{"d_model": 640, "n_head": 10, "n_kv_head": 1, "head_dim": 64, "norm": "rmsnorm", "norm_place": "pre", "qk_norm": false, "attn_scale": 0.125, "bias": "none", "init_std_qkv": 0.0201, "init_std_o": 0.0201, "beta2": 0.98, "weight_decay": 0.3, "decay_fraction": 0.78, "decay_shape": "linear"}
MLP neurons of a small language model. Each row is named by its layer, matrix (down: output weights) and neuron, and shows model dimensions 304-399. Each number is 200 + 30 x the weight over its row's rms, rounded and kept within 0 to 999. A neuron's up and down rows have the sign that makes its largest values positive.
Before each neuron's rows, "raises" lists the tokens whose logits its output raises most directly, leaving later layers aside.

raises: " He also", " his first", "==Early life", " with his", "His"
L2.down796,203,245,230,212,239,207,197,184,224,210,235,218,190,222,195,167,189,257,152,238,231,191,203,226,198,195,172,233,188,210,187,195,171,197,274,229,219,202,190,204,184,189,196,199,197,224,175,258,141,249,234,142,208,222,169,235,242,196,185,122,210,153,208,218,204,207,211,227,219,207,190,156,142,236,162,244,185,215,185,250,218,180,239,188,181,197,216,189,159,150,199,191,191,184,204,165

raises: " Arkansas", " Michigan", ", California", " Missouri", " Colorado"
L2.down617,208,170,194,214,222,191,199,194,219,179,190,223,202,212,189,179,196,219,136,220,183,201,169,150,221,240,232,212,132,207,215,227,199,195,219,233,169,162,174,236,181,140,225,202,228,197,220,183,177,203,224,302,200,186,168,168,273,212,186,259,239,209,238,193,207,246,226,125,234,159,202,176,251,202,227,223,138,252,191,152,232,171,198,198,180,185,149,218,184,261,171,224,205,226,183,180

raises: "iet", "ant", "int", "arri", "ater"
L2.down2346,221,179,247,221,191,230,146,210,189,202,202,139,170,182,226,218,220,226,202,196,205,208,193,195,196,163,225,167,216,196,180,217,216,210,180,182,184,197,181,254,204,211,172,201,211,269,214,203,185,168,187,225,209,186,230,243,235,206,159,247,176,233,227,194,165,209,191,202,167,179,154,211,196,180,215,178,205,211,116,221,264,210,221,220,213,168,199,229,196,223,220,189,197,196,196,220

raises: " Singh", " India", " Raj", " Indian", " Bah"
L2.down1873,185,251,145,163,194,182,236,224,188,194,217,244,184,262,236,175,217,163,243,212,188,216,148,219,214,180,184,262,163,235,205,210,157,225,198,181,212,224,211,228,219,117,161,222,227,167,223,154,207,207,200,188,187,203,226,206,204,200,163,205,188,200,228,208,219,221,172,224,195,224,186,154,218,163,189,241,179,221,201,215,178,250,156,178,189,228,219,228,198,250,190,216,192,234,170,209

raises: "ze", "ist", "ater", "id", "ay"
L2.down743,178,235,216,197,219,185,181,259,151,235,193,197,200,207,171,195,197,201,207,238,190,209,199,196,205,195,240,190,133,180,176,180,166,180,170,206,167,233,189,158,179,241,250,252,196,217,286,206,154,181,184,162,155,203,197,207,179,207,187,215,180,141,172,198,227,180,175,213,224,188,143,261,188,172,214,154,168,219,197,249,167,205,179,207,234,213,196,172,194,209,153,227,198,212,172,263

raises: " commander", " command", " troops", " soldiers", " forces"
L2.down1179,207,175,204,166,225,208,202,249,132,192,186,218,131,231,202,172,236,230,202,228,227,202,203,151,175,223,236,206,188,158,238,209,163,219,187,235,186,195,224,202,156,192,219,196,199,228,227,200,206,186,191,193,203,239,225,245,223,234,220,200,224,181,237,175,262,211,183,186,240,201,252,196,168,173,209,212,168,172,259,219,173,206,284,185,181,197,172,197,168,228,182,198,208,158,182,164

raises: " Grand Prix", " race", " events", " event", " at the "
L2.down2265,206,171,207,192,246,208,177,270,209,207,181,193,218,155,203,224,204,234,143,203,208,218,245,205,213,211,192,185,155,204,254,190,184,216,204,183,221,225,211,183,171,216,207,193,156,173,170,189,151,190,198,153,215,202,231,180,145,244,187,172,210,187,202,226,198,157,214,209,188,169,219,203,259,221,197,217,155,201,203,197,134,179,200,192,222,170,237,222,226,197,178,138,215,160,240,179

raises: " game", " player", " games", " Super", " players"
L2.down2505,215,179,210,195,216,168,202,226,150,230,192,200,199,140,204,224,188,220,218,198,205,216,205,188,212,254,182,220,223,183,155,188,227,227,223,239,228,195,194,223,150,215,98,169,250,225,187,182,204,186,238,175,217,187,243,217,180,193,191,162,202,208,223,187,158,224,183,198,138,161,221,221,232,179,225,154,163,220,203,177,244,209,145,198,179,179,219,168,156,197,181,200,132,230,205,173

raises: "s)", "s from", "s in", "s to", "s."
L2.down915,215,171,189,180,190,218,137,181,165,194,231,162,197,215,214,247,220,190,173,181,164,242,59,172,246,201,188,199,148,201,212,219,193,185,197,203,175,185,193,238,184,151,198,185,201,182,251,177,229,201,226,168,236,209,203,212,233,216,212,223,184,181,225,144,182,229,196,178,219,185,183,216,223,219,197,181,198,234,186,250,158,271,169,252,198,201,178,245,240,216,215,193,234,195,191,173

raises: "orth", "ident", "tal", "bro", "se"
L2.down31,207,252,174,219,199,220,229,209,214,190,187,234,174,181,206,173,229,167,162,209,256,193,223,226,160,221,220,186,259,270,169,203,189,235,227,220,196,230,193,216,237,180,262,248,243,201,196,214,208,165,117,216,202,153,195,182,177,216,226,215,205,215,216,202,228,206,203,249,194,244,224,212,193,161,227,260,200,230,228,170,197,202,249,187,207,207,225,223,238,242,153,200,164,219,242,184

raises: "ner", "clus", "it", "fl", "to"
L2.down791,217,192,200,192,219,196,174,237,237,236,196,218,228,227,233,216,186,187,206,227,178,190,223,147,276,262,193,168,182,198,225,192,235,157,192,245,190,151,206,226,217,214,164,193,221,171,183,198,148,199,182,174,187,241,210,184,210,197,266,226,210,228,212,183,180,158,234,192,157,204,228,197,195,125,155,191,223,217,183,194,207,209,176,203,197,161,261,198,181,152,241,190,222,180,200,221

raises: "cl", "v", "per", "act", "tic"
L2.down2283,212,244,190,229,235,186,195,200,154,206,170,207,199,162,185,180,143,230,200,257,198,231,236,174,197,190,264,219,176,216,183,220,220,250,181,212,254,232,187,190,207,237,177,198,140,207,208,217,257,224,201,227,192,198,247,199,219,172,218,189,185,177,195,214,231,180,228,228,178,224,171,232,216,192,147,207,192,209,182,200,166,222,228,301,223,226,169,191,147,183,174,185,163,177,148,199

raises: "ina", "in", "ich", "in,", "ih"
L2.down1333,150,156,172,165,205,213,205,228,174,155,145,157,157,176,243,223,190,212,96,225,195,221,194,194,167,239,189,196,260,166,225,236,185,185,236,189,170,197,121,206,209,235,242,212,224,209,176,183,266,209,185,249,227,181,197,189,245,140,127,203,233,146,183,217,205,154,162,157,185,186,255,228,230,230,257,233,199,171,182,216,207,170,208,218,218,165,209,228,232,191,192,201,187,179,212,203

raises: " India", " Singh", " Raj", "Ind", " Indian"
L2.down1304,192,204,189,197,254,222,203,181,195,254,194,222,159,230,215,216,223,155,290,178,162,232,148,222,193,146,217,211,193,216,257,207,203,264,236,182,240,194,174,216,205,147,126,230,182,134,188,189,140,199,200,177,209,172,189,227,151,227,227,179,211,210,176,200,229,184,196,188,193,210,222,197,163,192,203,256,180,161,180,214,166,233,196,145,178,217,177,166,193,252,200,210,207,218,165,185

raises: "ained", "uck", "ings", "ain", "ig"
L2.down1232,209,154,203,195,209,231,208,234,196,231,165,222,215,188,207,192,261,179,133,255,143,221,192,226,201,145,222,191,239,206,193,197,245,184,169,177,182,228,230,222,187,217,191,233,175,194,186,174,202,184,180,211,210,221,143,237,183,163,197,223,212,169,217,181,209,199,232,227,176,192,221,195,219,170,230,155,209,255,201,213,205,225,201,209,200,210,194,202,213,175,234,208,191,163,204,238

raises: "well", "ians", "ict", "igen", "ec"
L2.down1312,211,199,212,211,180,200,203,173,125,174,204,232,242,205,148,200,230,138,182,187,179,226,182,212,235,204,228,203,266,220,213,197,199,201,210,226,274,235,211,219,190,260,195,182,174,189,153,188,161,214,212,167,181,179,166,213,128,234,242,199,244,197,196,205,192,203,212,220,180,204,213,213,197,152,175,215,213,228,191,193,182,201,229,180,226,210,179,226,226,199,187,241,214,166,180,202

raises: " league", " head coach", " squad", " NCAA", " playoff"
L2.down1409,203,216,259,237,274,232,155,166,239,201,141,238,223,206,232,177,185,226,162,214,185,189,128,194,196,203,179,182,224,195,193,235,172,230,178,253,198,191,206,258,165,194,160,218,199,239,206,164,235,207,185,247,201,181,189,226,108,150,232,157,212,200,236,186,151,245,222,223,199,197,229,142,199,171,189,122,184,185,229,240,150,199,152,231,194,208,172,114,197,253,188,224,175,201,147,243

raises: " player", " league", " players", " to play", " playing"
L2.down2498,213,200,222,200,218,205,151,214,221,200,216,253,216,241,233,197,226,192,158,190,176,184,171,206,235,223,147,200,219,188,205,250,175,239,190,248,197,223,165,228,210,192,141,220,187,230,207,244,168,189,211,258,224,203,184,238,214,129,225,198,192,196,165,210,190,224,181,224,215,222,192,152,151,164,176,183,171,218,182,246,199,197,234,236,216,197,181,139,190,263,230,226,164,205,133,201

raises: " Slov", " Polish", " Poland", "š", " Swedish"
L2.down1968,206,181,193,207,191,181,215,148,239,200,206,211,208,182,125,218,233,194,239,214,183,155,145,166,177,262,184,239,182,183,185,209,195,128,215,261,204,218,177,236,182,261,200,174,153,167,158,214,209,226,161,159,204,144,177,183,198,200,198,183,211,224,192,229,176,180,161,174,236,219,211,206,155,185,182,160,225,197,208,200,214,216,215,218,200,133,219,213,242,177,192,217,195,178,221,207

raises: " Scotland", "shire", " £", " UK", "ential"
L2.down843,213,222,171,221,263,224,173,168,187,228,227,165,230,196,189,135,186,200,246,229,154,192,207,199,190,189,172,190,197,203,231,165,195,244,270,194,242,164,226,196,215,177,147,177,208,131,182,257,188,187,207,207,147,225,185,219,212,237,188,211,158,173,176,186,183,199,210,226,216,208,221,185,195,194,234,192,195,165,189,224,211,233,216,245,228,187,200,246,202,211,192,215,160,204,216,163

raises: "orter", "or", "ort", "ield", "elt"
L2.down1051,222,178,217,152,155,233,221,116,240,192,188,252,199,212,207,226,200,235,203,199,167,215,150,199,222,194,164,199,200,189,189,239,178,272,171,234,151,181,209,225,156,185,171,237,260,208,182,240,159,204,197,216,230,172,196,224,199,188,206,234,133,193,232,197,172,265,188,204,213,200,131,188,196,169,205,206,191,200,212,195,181,214,227,216,233,212,200,194,175,156,234,178,203,201,204,206

raises: " Texas", " Arkansas", " Florida", " Michigan", " Missouri"
L2.down2364,202,194,147,198,237,206,169,176,238,223,191,204,246,201,166,225,195,200,144,206,251,149,188,166,257,208,183,221,129,189,239,166,201,259,168,260,207,166,189,249,172,132,182,208,218,185,220,232,222,189,161,258,206,234,169,173,327,225,191,276,168,220,184,186,203,261,188,162,229,171,173,175,171,171,169,242,138,211,210,186,208,183,136,206,184,207,185,235,193,255,220,183,201,196,139,196

raises: " attacks", " kill", " alleg", " attack", " esc"
L2.down1880,192,211,242,178,202,151,196,256,232,175,214,255,103,162,250,165,212,223,205,241,220,196,209,155,185,188,230,231,177,212,184,221,185,240,272,227,208,218,199,217,158,188,232,184,220,189,202,233,174,167,153,225,213,190,224,162,232,223,171,174,197,196,248,208,197,220,232,207,215,189,256,180,246,178,180,163,187,253,247,182,173,171,269,235,170,180,215,242,216,223,214,154,250,226,184,227

raises: "rist", "usiness", "oston", "oard", "omb"
L2.down1091,193,169,207,193,170,219,173,266,179,201,268,223,194,136,169,245,187,216,212,188,182,152,238,213,208,178,207,202,212,241,180,156,182,189,144,192,200,156,184,179,206,176,221,280,136,226,203,205,211,206,213,177,217,220,192,221,203,199,240,202,178,248,209,149,232,210,225,225,194,211,190,212,196,220,213,211,206,254,189,204,177,184,218,227,165,193,154,201,219,202,166,168,208,214,187,227

raises: " troops", " command", " officer", " Offic", " World War II"
L2.down1795,246,155,172,168,189,199,193,252,147,218,189,225,141,224,178,168,185,177,214,221,203,191,176,178,176,170,210,155,174,173,225,195,169,253,282,222,178,161,235,204,226,209,209,185,110,193,201,184,183,216,195,215,274,200,171,214,219,236,191,241,225,210,197,163,236,244,155,165,233,202,203,198,155,192,220,193,195,178,244,203,167,220,216,153,169,214,172,209,171,201,209,141,222,156,167,167

raises: "orter", "th", "ort", "per", "osition"
L2.down1088,170,210,248,194,169,211,174,191,195,232,193,253,190,203,237,218,239,199,209,187,193,201,190,231,236,175,209,203,207,204,211,220,222,253,192,200,166,150,191,207,164,208,214,160,205,203,225,235,169,208,221,206,215,182,235,265,161,232,227,246,229,195,231,172,202,194,230,210,259,224,179,212,180,181,228,196,220,174,214,257,209,168,224,243,232,212,235,227,171,152,241,169,185,193,186,224

raises: " race", " Grand Prix", " jump", " at the ", " qual"
L2.down1251,217,153,222,172,203,201,162,222,205,204,164,234,224,130,225,171,211,193,133,207,212,252,187,214,181,188,169,182,159,191,228,191,207,208,176,197,224,244,177,174,170,189,188,216,181,209,136,208,210,177,153,194,206,174,185,180,148,257,166,192,225,194,180,243,169,228,221,218,195,156,144,197,220,221,200,203,194,228,190,169,152,212,224,162,185,181,252,198,210,234,229,168,190,221,205,170

raises: " Polish", " Poland", " Soviet", " Ukraine", " Slov"
L2.down3,177,186,193,182,190,133,187,224,202,181,251,232,203,213,143,232,193,215,228,216,253,155,192,143,188,243,258,200,207,148,178,206,194,143,207,208,180,250,168,172,160,262,233,200,159,211,197,241,156,184,187,149,196,216,222,202,169,215,209,152,237,226,265,232,224,203,192,182,264,193,220,164,146,172,233,135,231,181,262,240,187,230,288,251,249,187,236,135,246,229,217,221,222,155,190,223

raises: " league", " playoff", " Athletic", " Sport", " qualified"
L2.down179,205,209,258,193,275,243,126,198,218,215,204,206,213,169,249,191,184,257,150,162,194,211,122,190,183,213,173,191,231,221,186,169,178,230,202,212,201,238,162,246,200,214,173,220,155,216,183,219,181,173,182,256,205,146,164,210,136,180,177,182,186,227,254,210,183,195,196,257,186,225,160,158,236,180,210,163,189,194,189,223,177,206,172,215,218,148,250,103,189,224,178,198,171,174,207,211

raises: " species", " vess", " river", " species of", " coast"
L2.down1400,225,227,169,194,186,220,239,210,205,182,166,197,194,186,166,212,208,174,150,196,265,209,262,239,206,220,200,176,194,180,219,244,200,236,151,99,197,182,248,183,208,308,172,250,197,186,197,163,283,241,207,227,192,201,181,192,204,261,184,192,184,142,242,142,155,229,236,192,207,201,216,167,238,181,242,199,206,190,200,176,121,178,231,206,131,168,195,234,206,167,227,192,225,198,187,195

raises: " £", " Scotland", " Premier League", " New Zealand", " Scottish"
L2.down851,217,210,245,208,181,192,188,197,181,190,193,178,184,242,239,176,190,187,273,238,185,206,195,248,163,169,191,206,289,166,210,197,188,172,228,181,238,214,226,157,206,238,173,193,190,213,156,223,160,188,247,186,203,181,195,204,124,178,204,111,202,216,163,209,187,124,172,227,139,263,224,188,225,202,203,184,243,192,196,240,160,230,237,197,233,199,201,147,205,187,167,227,199,177,221,186

raises: " £", " Scotland", " Scottish", " organ", " Parliament"
L2.down110,196,188,204,194,227,216,200,195,208,131,232,187,229,236,204,178,182,183,241,209,169,217,251,264,165,185,209,190,248,151,146,176,235,148,181,170,224,209,173,177,243,247,182,188,240,194,181,202,120,223,233,210,212,163,147,209,135,165,221,202,206,188,145,177,171,133,179,232,150,241,200,212,198,183,179,189,191,185,184,211,185,246,211,240,202,199,243,183,211,184,193,222,199,169,231,216

raises: " Scotland", " Scottish", " £", " New Zealand", " Irish"
L2.down881,227,216,182,190,250,233,205,151,216,210,170,204,186,228,272,187,205,174,272,204,151,201,161,277,193,188,168,175,238,157,222,232,223,204,256,192,201,170,189,163,214,164,158,226,189,150,197,212,124,197,254,201,210,161,183,234,131,196,224,173,197,223,195,245,173,154,184,231,161,214,196,208,217,209,196,181,182,222,178,248,151,211,174,192,223,196,213,156,204,202,148,208,187,162,212,223

raises: " league", " players", " playoff", " team", " Athletic"
L2.down1298,206,202,258,187,264,199,120,201,213,224,176,209,215,185,262,200,196,227,160,176,149,207,104,201,163,213,218,199,221,189,186,223,183,225,203,233,232,217,154,243,180,160,148,206,205,251,190,190,197,167,182,205,201,173,188,224,138,104,156,142,177,209,189,202,119,186,208,236,190,186,175,144,212,209,189,122,181,206,211,214,197,183,204,222,200,182,230,141,164,244,173,219,170,183,133,221

raises: "ighter", "ush", "unner", "ady", "attle"
L2.down519,212,246,239,149,168,249,210,235,170,254,196,218,192,171,207,207,230,191,112,206,166,207,186,212,174,190,231,188,184,180,169,205,252,189,166,207,182,210,200,194,172,224,222,254,217,165,210,213,194,221,178,188,201,196,154,221,206,174,206,186,238,225,178,198,206,188,160,218,181,186,242,257,181,169,181,203,189,219,214,239,216,201,215,190,187,220,238,216,220,166,204,219,207,205,151,218

raises: "te", "sequ", "ner", "text", "stitutional"
L2.down2367,239,258,198,235,172,255,161,171,206,180,201,190,238,201,174,170,172,191,213,217,188,157,172,205,226,186,255,238,198,166,195,213,230,204,206,261,275,143,173,180,209,225,224,204,150,178,224,200,174,210,256,169,178,149,222,235,218,206,210,187,199,211,246,165,180,148,146,211,213,166,213,155,207,224,221,206,189,188,176,207,203,219,237,223,173,196,182,219,236,109,175,185,208,212,229,223

raises: " species", " genus", "ophy", " species of", " females"
L2.down1215,220,236,196,209,181,195,201,224,183,215,201,213,195,242,176,198,190,178,163,201,176,192,245,252,232,235,232,211,207,164,169,231,251,202,211,177,203,188,216,175,220,225,177,226,231,190,213,188,190,233,178,230,211,205,150,187,200,233,202,213,162,153,156,150,203,169,166,239,215,210,249,176,263,219,175,196,184,213,215,209,128,244,280,170,166,156,188,235,206,218,183,186,227,215,232,237

raises: "x", "aches", "lection", "que", "ach"
L2.down52,173,167,237,190,198,166,174,212,195,189,209,213,207,227,223,234,222,213,140,176,181,195,221,209,197,171,209,236,231,178,212,220,254,228,194,175,244,165,205,227,218,134,213,194,180,205,203,187,239,253,216,196,172,224,214,159,191,156,245,207,131,128,203,174,193,182,197,183,202,211,232,163,219,168,214,214,177,131,208,248,217,216,251,258,233,200,208,189,226,165,221,187,171,203,216,189

raises: "ace", "ass", "adu", "abb", "aves"
L2.down1221,187,195,218,189,227,246,194,229,204,174,159,142,157,171,216,168,249,231,206,183,170,191,227,236,176,170,172,233,226,206,223,195,240,197,198,212,202,206,233,208,169,178,184,243,196,221,260,190,227,147,230,181,209,201,179,254,190,262,175,242,191,196,197,225,222,196,218,241,215,215,234,195,228,94,217,163,154,192,191,211,204,244,218,246,166,187,174,199,196,192,217,189,167,198,182,219

raises: " Texas", " Missouri", " U.", " Washington", " Arkansas"
L2.down2195,198,172,162,188,187,216,191,228,292,224,209,225,189,204,224,215,189,207,164,220,235,193,206,131,224,221,225,206,167,220,179,173,178,253,174,235,174,198,238,238,166,170,239,169,197,231,231,181,226,143,161,184,241,235,223,194,262,246,188,206,146,192,179,181,228,247,229,176,230,134,211,189,194,166,168,175,171,232,212,158,176,152,201,197,172,259,155,268,192,201,237,145,208,212,142,189

raises: "ense", "ensive", "ens", "un", "enc"
L2.down2202,259,185,275,189,184,206,174,205,260,167,186,151,214,232,173,258,213,187,190,247,213,201,184,221,223,195,208,257,212,188,205,212,213,221,210,181,212,160,176,201,235,209,200,195,195,224,186,156,164,152,185,201,190,140,184,175,150,226,200,232,160,187,209,175,198,206,159,193,220,191,178,230,218,189,183,190,229,174,135,201,186,206,221,181,202,166,271,216,191,173,246,207,166,201,220,194